Weights of a small transformer language model.
Architecture: LayerNorm before each block, learned positions, no biases in attention or MLP, tied embeddings.
MLP neurons of a small language model. Each row is named by its layer, matrix (down: output weights) and neuron, and shows model dimensions 0-63. Each number is 128 + 24 x the weight over its row's rms, rounded and kept within 0 to 255.
A block is one neuron, or neurons of one layer that tend to fire together. After each block is what it responds to, as a language model described it from the Wikipedia text at the highest values.

L5.down21 [139 143 111  91 130 151 146 176 150 102 131 137 117 133  74  92 123  98 115 140 121 119  94 113 148 129  56 145 156 140 138 139 101 149 115 112 103  96 170  89 123 124 125 148 111 170  77  83 156 102 108 132 128 126 143 184 154 137  77  92  90 124  79 130]
L5.down38 [137 123 161 141 154 128 109 142 151 112 106  87 137 146 147  81 123 151 123 133 131 135 120 147 116 162 132 107 149 117 174 120 101 131 123 132 140 101 144 172 151 143 125 172 125 131 104  85 109 113 121 133 122 128 111 136 162 181 160 123  69 123 178  74]
L5.down47 [133 116 163 134 119 115 134 130 161 137 146 142  78 152 164  90 149 124  99 143 111 116 121 123 122 170 162 160 126 134 108 183 126 150  76 103 140 135 162 120 125 108 142 112 107 113 109  96 109 112 167 148 139 107 131  95 112  82 111 131 159  95 119 158]
L5.down94 [119 118 115 116 147  78 122 169 152 157 114 109 140 114 130 110 146 150  92 178 108 138 148 141 135 120 146 141 185 102 118   0 136 154 117 125 128 125  97 121 147 108 108 109 136 125 116 125 128 161 130 174 137 115 107 136 123 145 125  91 164 184 134 139]
L5.down108 [132 134 120 128 160 107 142 157 166 137 140 138 131 106 161 124 159 128 111 169 102 138 128 136  84 143 130 164 133 122 122 135 134 133 127 120 102 131 112 118 158 130 184 115 131 130 106 144 135 135 102 104 100 139 111 153 146 113 114 146 126 175 110 107]
L5.down115 [157 145 162 119 125 107 117 179 161 121 101 126 142 111 150 126 148 133  86 141 134 125 168 139 146 161 126 135 118 129 121 131 142 174 113 173  91 115 152 136 138 166 153  47 149 133 106 136 140 136 117 127 163 127 120 146 142 138 124 123 132 144 109 118]
L5.down184 [136 140 138 160 144 100  80 153 112 122  97  98 114 170 115 138 152 168 151 139 130 159 110 145 134 113 150  94 154 106 140 136 110 110 130 142 158  90 135 154 169 162 139 167 124 108  97  98 130 129 114 136 109 139 161 127 118 176 143 144 108 129 124 117]
L5.down193 [136 145 101 153 116 161 133 125 129 112 116  90 137 121 100 119  99 131 110 131 105 131 133 100 109 103 146 142 125 146 169 129 136 124 127  79 128 129 141 129 125 101 142 136 143 189 147 114 123 102 111 150 132 141 151 171 119 118 145 127 132  90 148 145]
L5.down234 [122  77 142 127 151 101 133 164 105 146 126  94  98 121 141 147 135 120  87 148 105 147 184 134 118 111 155 131  85 167  98 123 127 117 118 121 126 119 162 155 123 109 126 131 101 152 106 146  95 162 175  92 140 109 111 108 147 110 114 135 109 152 108 143]
L5.down267 [174 131 114 131 124 125 165 140  93 127  80 111 109 120 123 134 102 138  92 151 113 171 133  96 146 153 123 164  95 112 123 147 141 122 157 144 122 115 143 157 125 121 124 120 137 129 124 127 108 124 155 124 109 107 178  97 134 111 109 160 134 149 109 123]
L5.down329 [147 130  99 120  97 110 139 128 169 205 123  66  93 126 127 159 129 140 143 114 141 144 159 163 135 100 154  87 109 153 145 132 133 175 150 140 109 139 187 156 153 123 151 135 123  95 116 141 103 101 175 110 147  76 110 129 141 157  70 127 118  98 143 145]
L5.down470 [156 186  79 124 120 144 140 113 136  83 132 126 154 153  82 119 124 168 132 132  84 170 124 151 142 113  85 145 140 121 150 132 170 104 122 129 105 134 116 143 135 141  85 131 144 140 126 130 105 131 124 120 171 160  64  89 112 117 101 121 141 132 154 138]
L5.down547 [ 96 159  62 142 140 154  91 163 136  87 123 160 145 108  84  46  91 141 114 126 119 154 128 146  98 177  92 115 151 175 149 130 131 150 144 130 143  75 133 148 172 122 122 131 143 118 144 121 122  81 106  79 106 118 140 164  77 101 131 112 137 132 138 140]
L5.down669 [121 153 137 145 114 200 114 150  88 102 164 137 120 122  96 132 134 141 127 174 151 102 147 105 112 184 116 120 100 152 154 129  94 142 124 144 130 174 136 129  62 144 150 152  93 133 100 154 133 122  96 151 138 132 148 113 143 126 128 107 113  94 170  88]
L5.down717 [117  91 124 109 126  96 146 158 113 161 151 140 136 116 132 146 140 118 115 126 120 150 122 137 151 101 118 145  82 100 108 131 177 144 145 165 103 162 174 142 118 138 129  94 115 108 148  95 129 164 150  98 180 133 104 113  85 128 102  96 111 132 132  93]
L5.down740 [110 115 132  56  85 103 143 149 125 139 161 113 127 164 153 159 153 152 188 159 137 109 130 129 135 125  82  89 122 123 102 126  94 105  99 135  64 142 147 131 117 149 138 122 146 147 102 147 154 115 150 150 102 137 110 137 135 107 139 109 136 123 123 111]
Sentence and section boundaries

L7.down72 [113 120 121 117 110 164 149 106 115 111 137 152 123 121 158 154 135 140 123 122 143  90 127  83 113 152 123  98 126 131 152 119 135 121 147 163 112 160 149 159  86 115  84 177 117 118 161 164 133 121 127 158 117 136 135 120 109 132 120 136 138 146 129 108]
L7.down586 [115 154 164 150 132 122 129 122 173 146 126  93 129 145  77 146 162 166 155 147  95 151 144 106 132 146 148 101 153 190 136 143 134 151 144 120 164 103 188 121  61 120 106 104 125 110 136 130 123  96 130 115 148 105 131 143 120 124 160 123 143 119 131 115]
L7.down623 [114  90 145 137 116 118 146 124 144 128 122  62 156 123  90 111 153 104 124 113  88 152 158 122 112  85 143 127 111 146 147 133 135 100 162 137 166 134 137 146 155 139 103 113 146 131 138 168 169 140 195 121 116 152 117  57 119 103 104 146 113  94 126 145]
L7.down667 [113  92 129 141 107 118 148  89 104 136 127 138 172  95 125 107 146 138 147 142 172 125 134 129 116 117 132 138 158  99 156 136 121 111 172 134 156 101 138 104 135 174 138  90 113 135 153 148 160 161  94 138 139 139 119 121 102  93 122 146 147 154 140 114]
Clause-linking conjunctions

L8.down330 [123 147 123 155 113 132 128 121 113 133 129 118  98 147 101  91 115 148 155 105 148 136 104 134 137 137 103 152 132 119 116 132 127 139 176 150 106  92 128 138 136 150 131 159 187  94 131 139  77 129 113 118 102 141 121 135 113 151 152 133 124 134 134 152]
Clause conjunctions, mid-word pieces

L5.down17 [ 89 153 119 145  89 121 149 131 153 113 150 117 155 116 135 100 108 139 138  97 159 103 152 152 133 109 105 113 189 117 118 116  93 106 120 113 149 149 121 144 143 120 157 100 109 145 131 141 139 101 171 147 145 127 105 105 123 124 117 121 154 114 149 180]
L5.down34 [126 128 140  82 106  79 150 133 158 110 137 137 151 176 122 108 102 145 115 146 115 125 100 140 131 125 109 125 133  81 125 150  91  99  96 135 134 123 111  83 116 152 120 141 109 125 131  91 131 142 152 183 143 184  95 174  80 121 151 120 145 107 123 142]
L5.down273 [ 81 113 145 120 132 142 113 148 116 157 148 155 162  81 131 112  98 107 108 171 114 110 162 182 136 143 174 127  99 111 129 120  87 110 178 113 131  80 132 154 104 187 119 142 165  83  86 127 113 127 128 141 125 105 143 161 116 114 181 166 162 138 120 156]
L5.down323 [100 165 128 108  78 129 159 117 122 130 136 112 131 102 134 141 146 100 101 115 106 126 111  92 145 167 155 135 134  97 159 146  89 124 139 140 139 116 119 125 110 108 109 140 148 123 119 123 136 105 145 153 140 107 112 140 140 108 174 157 149  72 107  92]
L5.down386 [138  83  95 123 156  94 132 100 117 121 145 131 198 138  82  76 137 127 132 127 169 130 120 132 122 124  81 130 117 133 137 131 115 125 123 128 165 129 143 127 141 140 119 152 142 138 104  97 145 122 182  96 137  73 136 136 142  97 134 111 139 146 144 106]
L5.down431 [107 130  93 114 142 114 101 119 161 146 139 108 140 148 162 137 111 136 109  97 151 132 133 116 125 130  87 132 157 178 138 141 133 175  74  87 105 147 134 120 172  77  82 147 137 199  90 132 106  87 116 154 115 120 141 115 126  93 128 107 133 120 158 115]
L5.down459 [119  97 117  98 133 126 144 146 162 104 135 127 103 123 174 152 128 129 121 154 153 100  86 130  99  88 124 177  96 109 130 136 123  82 121 145 154 159 121  87 110 183 112 163 133 126 165 118 138 115 118 131 134 171 127 147 115 173 143 169 120 152  89 112]
L5.down483 [155 105  80 145 145 168  87 137 126 110 135 130  69  70 108 137 139 118 144 138  94 114  82  98 114 135 133 145 143 158 119 125 145 133 123  98 191 168 122 114 135 148 122  84 118 106 154 111 139 166 109  96 137 155 119 156 133 138 149 154 132 135 118 138]
L5.down541 [138  91 142 132 142  99 110 111 110 122 136 148 158 112 123 114 126  72 134 112  95 100  77 160 144 133 146 184 180 123 132 165 139 116 115 121  85 105 127 156 130 118 112 122 115 138 118 128 162 160 110 140 158 123 141 145 159 180 111 133 138 141 117 145]
L5.down569 [ 53 148 125 145 149 110 145 113 119 112 160 100 108 100 110 146 148  99 129 139  94 114 102  95 139 134 134 154 133 160 139 127 142 115 158 148 144 121 109 155 119 131 139 149 104 158 184 147 113 118 142 170 131 152  84 129  63  98  95 122 120 131 130 106]
L5.down609 [157 138 129 157  89 100 146 123  78  98 148 108 159 113 160 118 125 123 100 121 113  97 129 120 129  98 126 151 113 114 110 133  83 109 127 134 150  91 116 142 134 112 159 140  96 138 138 109 141 154 132  96 124 173 193  99 110 163 127 103 118 133 136  85]
L5.down621 [ 96 142 133 141 113 177 176 133 130  97 134 141  86 139 151 183  99  75 116 119 176 145 115 138 110 102 134 180 151 110 134 117 133  87 106 111  94  84 106 109 136 187 129 108 138 123 138 119 100 111 101 135 106 136  90 151  88 136 162 136 117 163 155 105]
L5.down665 [117 144 209 124  74 100 172  98 106 147 134 108 149  84 143 124 107 123 135 171 131 143 153 127 128 109 148 167 136 112 122 120 146 114 169 113 117 119 156 125  88 131 168  85  82 100 155 135  81 124 117 123 162 155 147 150 118 181 130 161 145 130 109 100]
L5.down698 [158 100 100 146 109 109  88 116 151 117 159 159 150 107 121 111 143 139 138 122  82 102 143 138 147 127  98 120 129 119 104 132 123 176 146 136  82 132 146 174 139 127 170 163 112  96 138 104 146 151 131 113  95 151  98  83 126 105 166 121 152  91 110 122]
L5.down712 [182 143 147 134 168 135 138 105 104  91 131 119 150  92 148 142 141 132 106 115  76 162 138 135 135 143 161 116 142 113 144 136 178 146 113 175 111 136 163 162 141 122 122 131 142 151 125 164 139 126 110 145 151  86 133 141 121  98 108  71 125 102  88 109]
L5.down747 [ 96 149 110 137 188 101 167 126 117 121 140 117 106 116 126 135 131 108 104 119 119 156 142 150 133  80 100 118 162 130 112 120 100 113 128 115 109 127 125 100 168 126 146 103 128 130 118 132 142 150 133 123 154 134 114 143 150 116  95 137 149 166 145 134]
Clause-joining conjunctions

L8.down580 [135 129 133 128 110 124 125 128 172 120 140 131 132 138 120 108 117 117 128 121 128 136 135 128 127 131 106 137 125 121 127 120 131 117 128 133 106 107 129 145 137 141 134 121 140 123 104 140 129 130 125 131  99 129  99 131 143 130 135 126 122 119 117 133]
Paragraph-ending breaks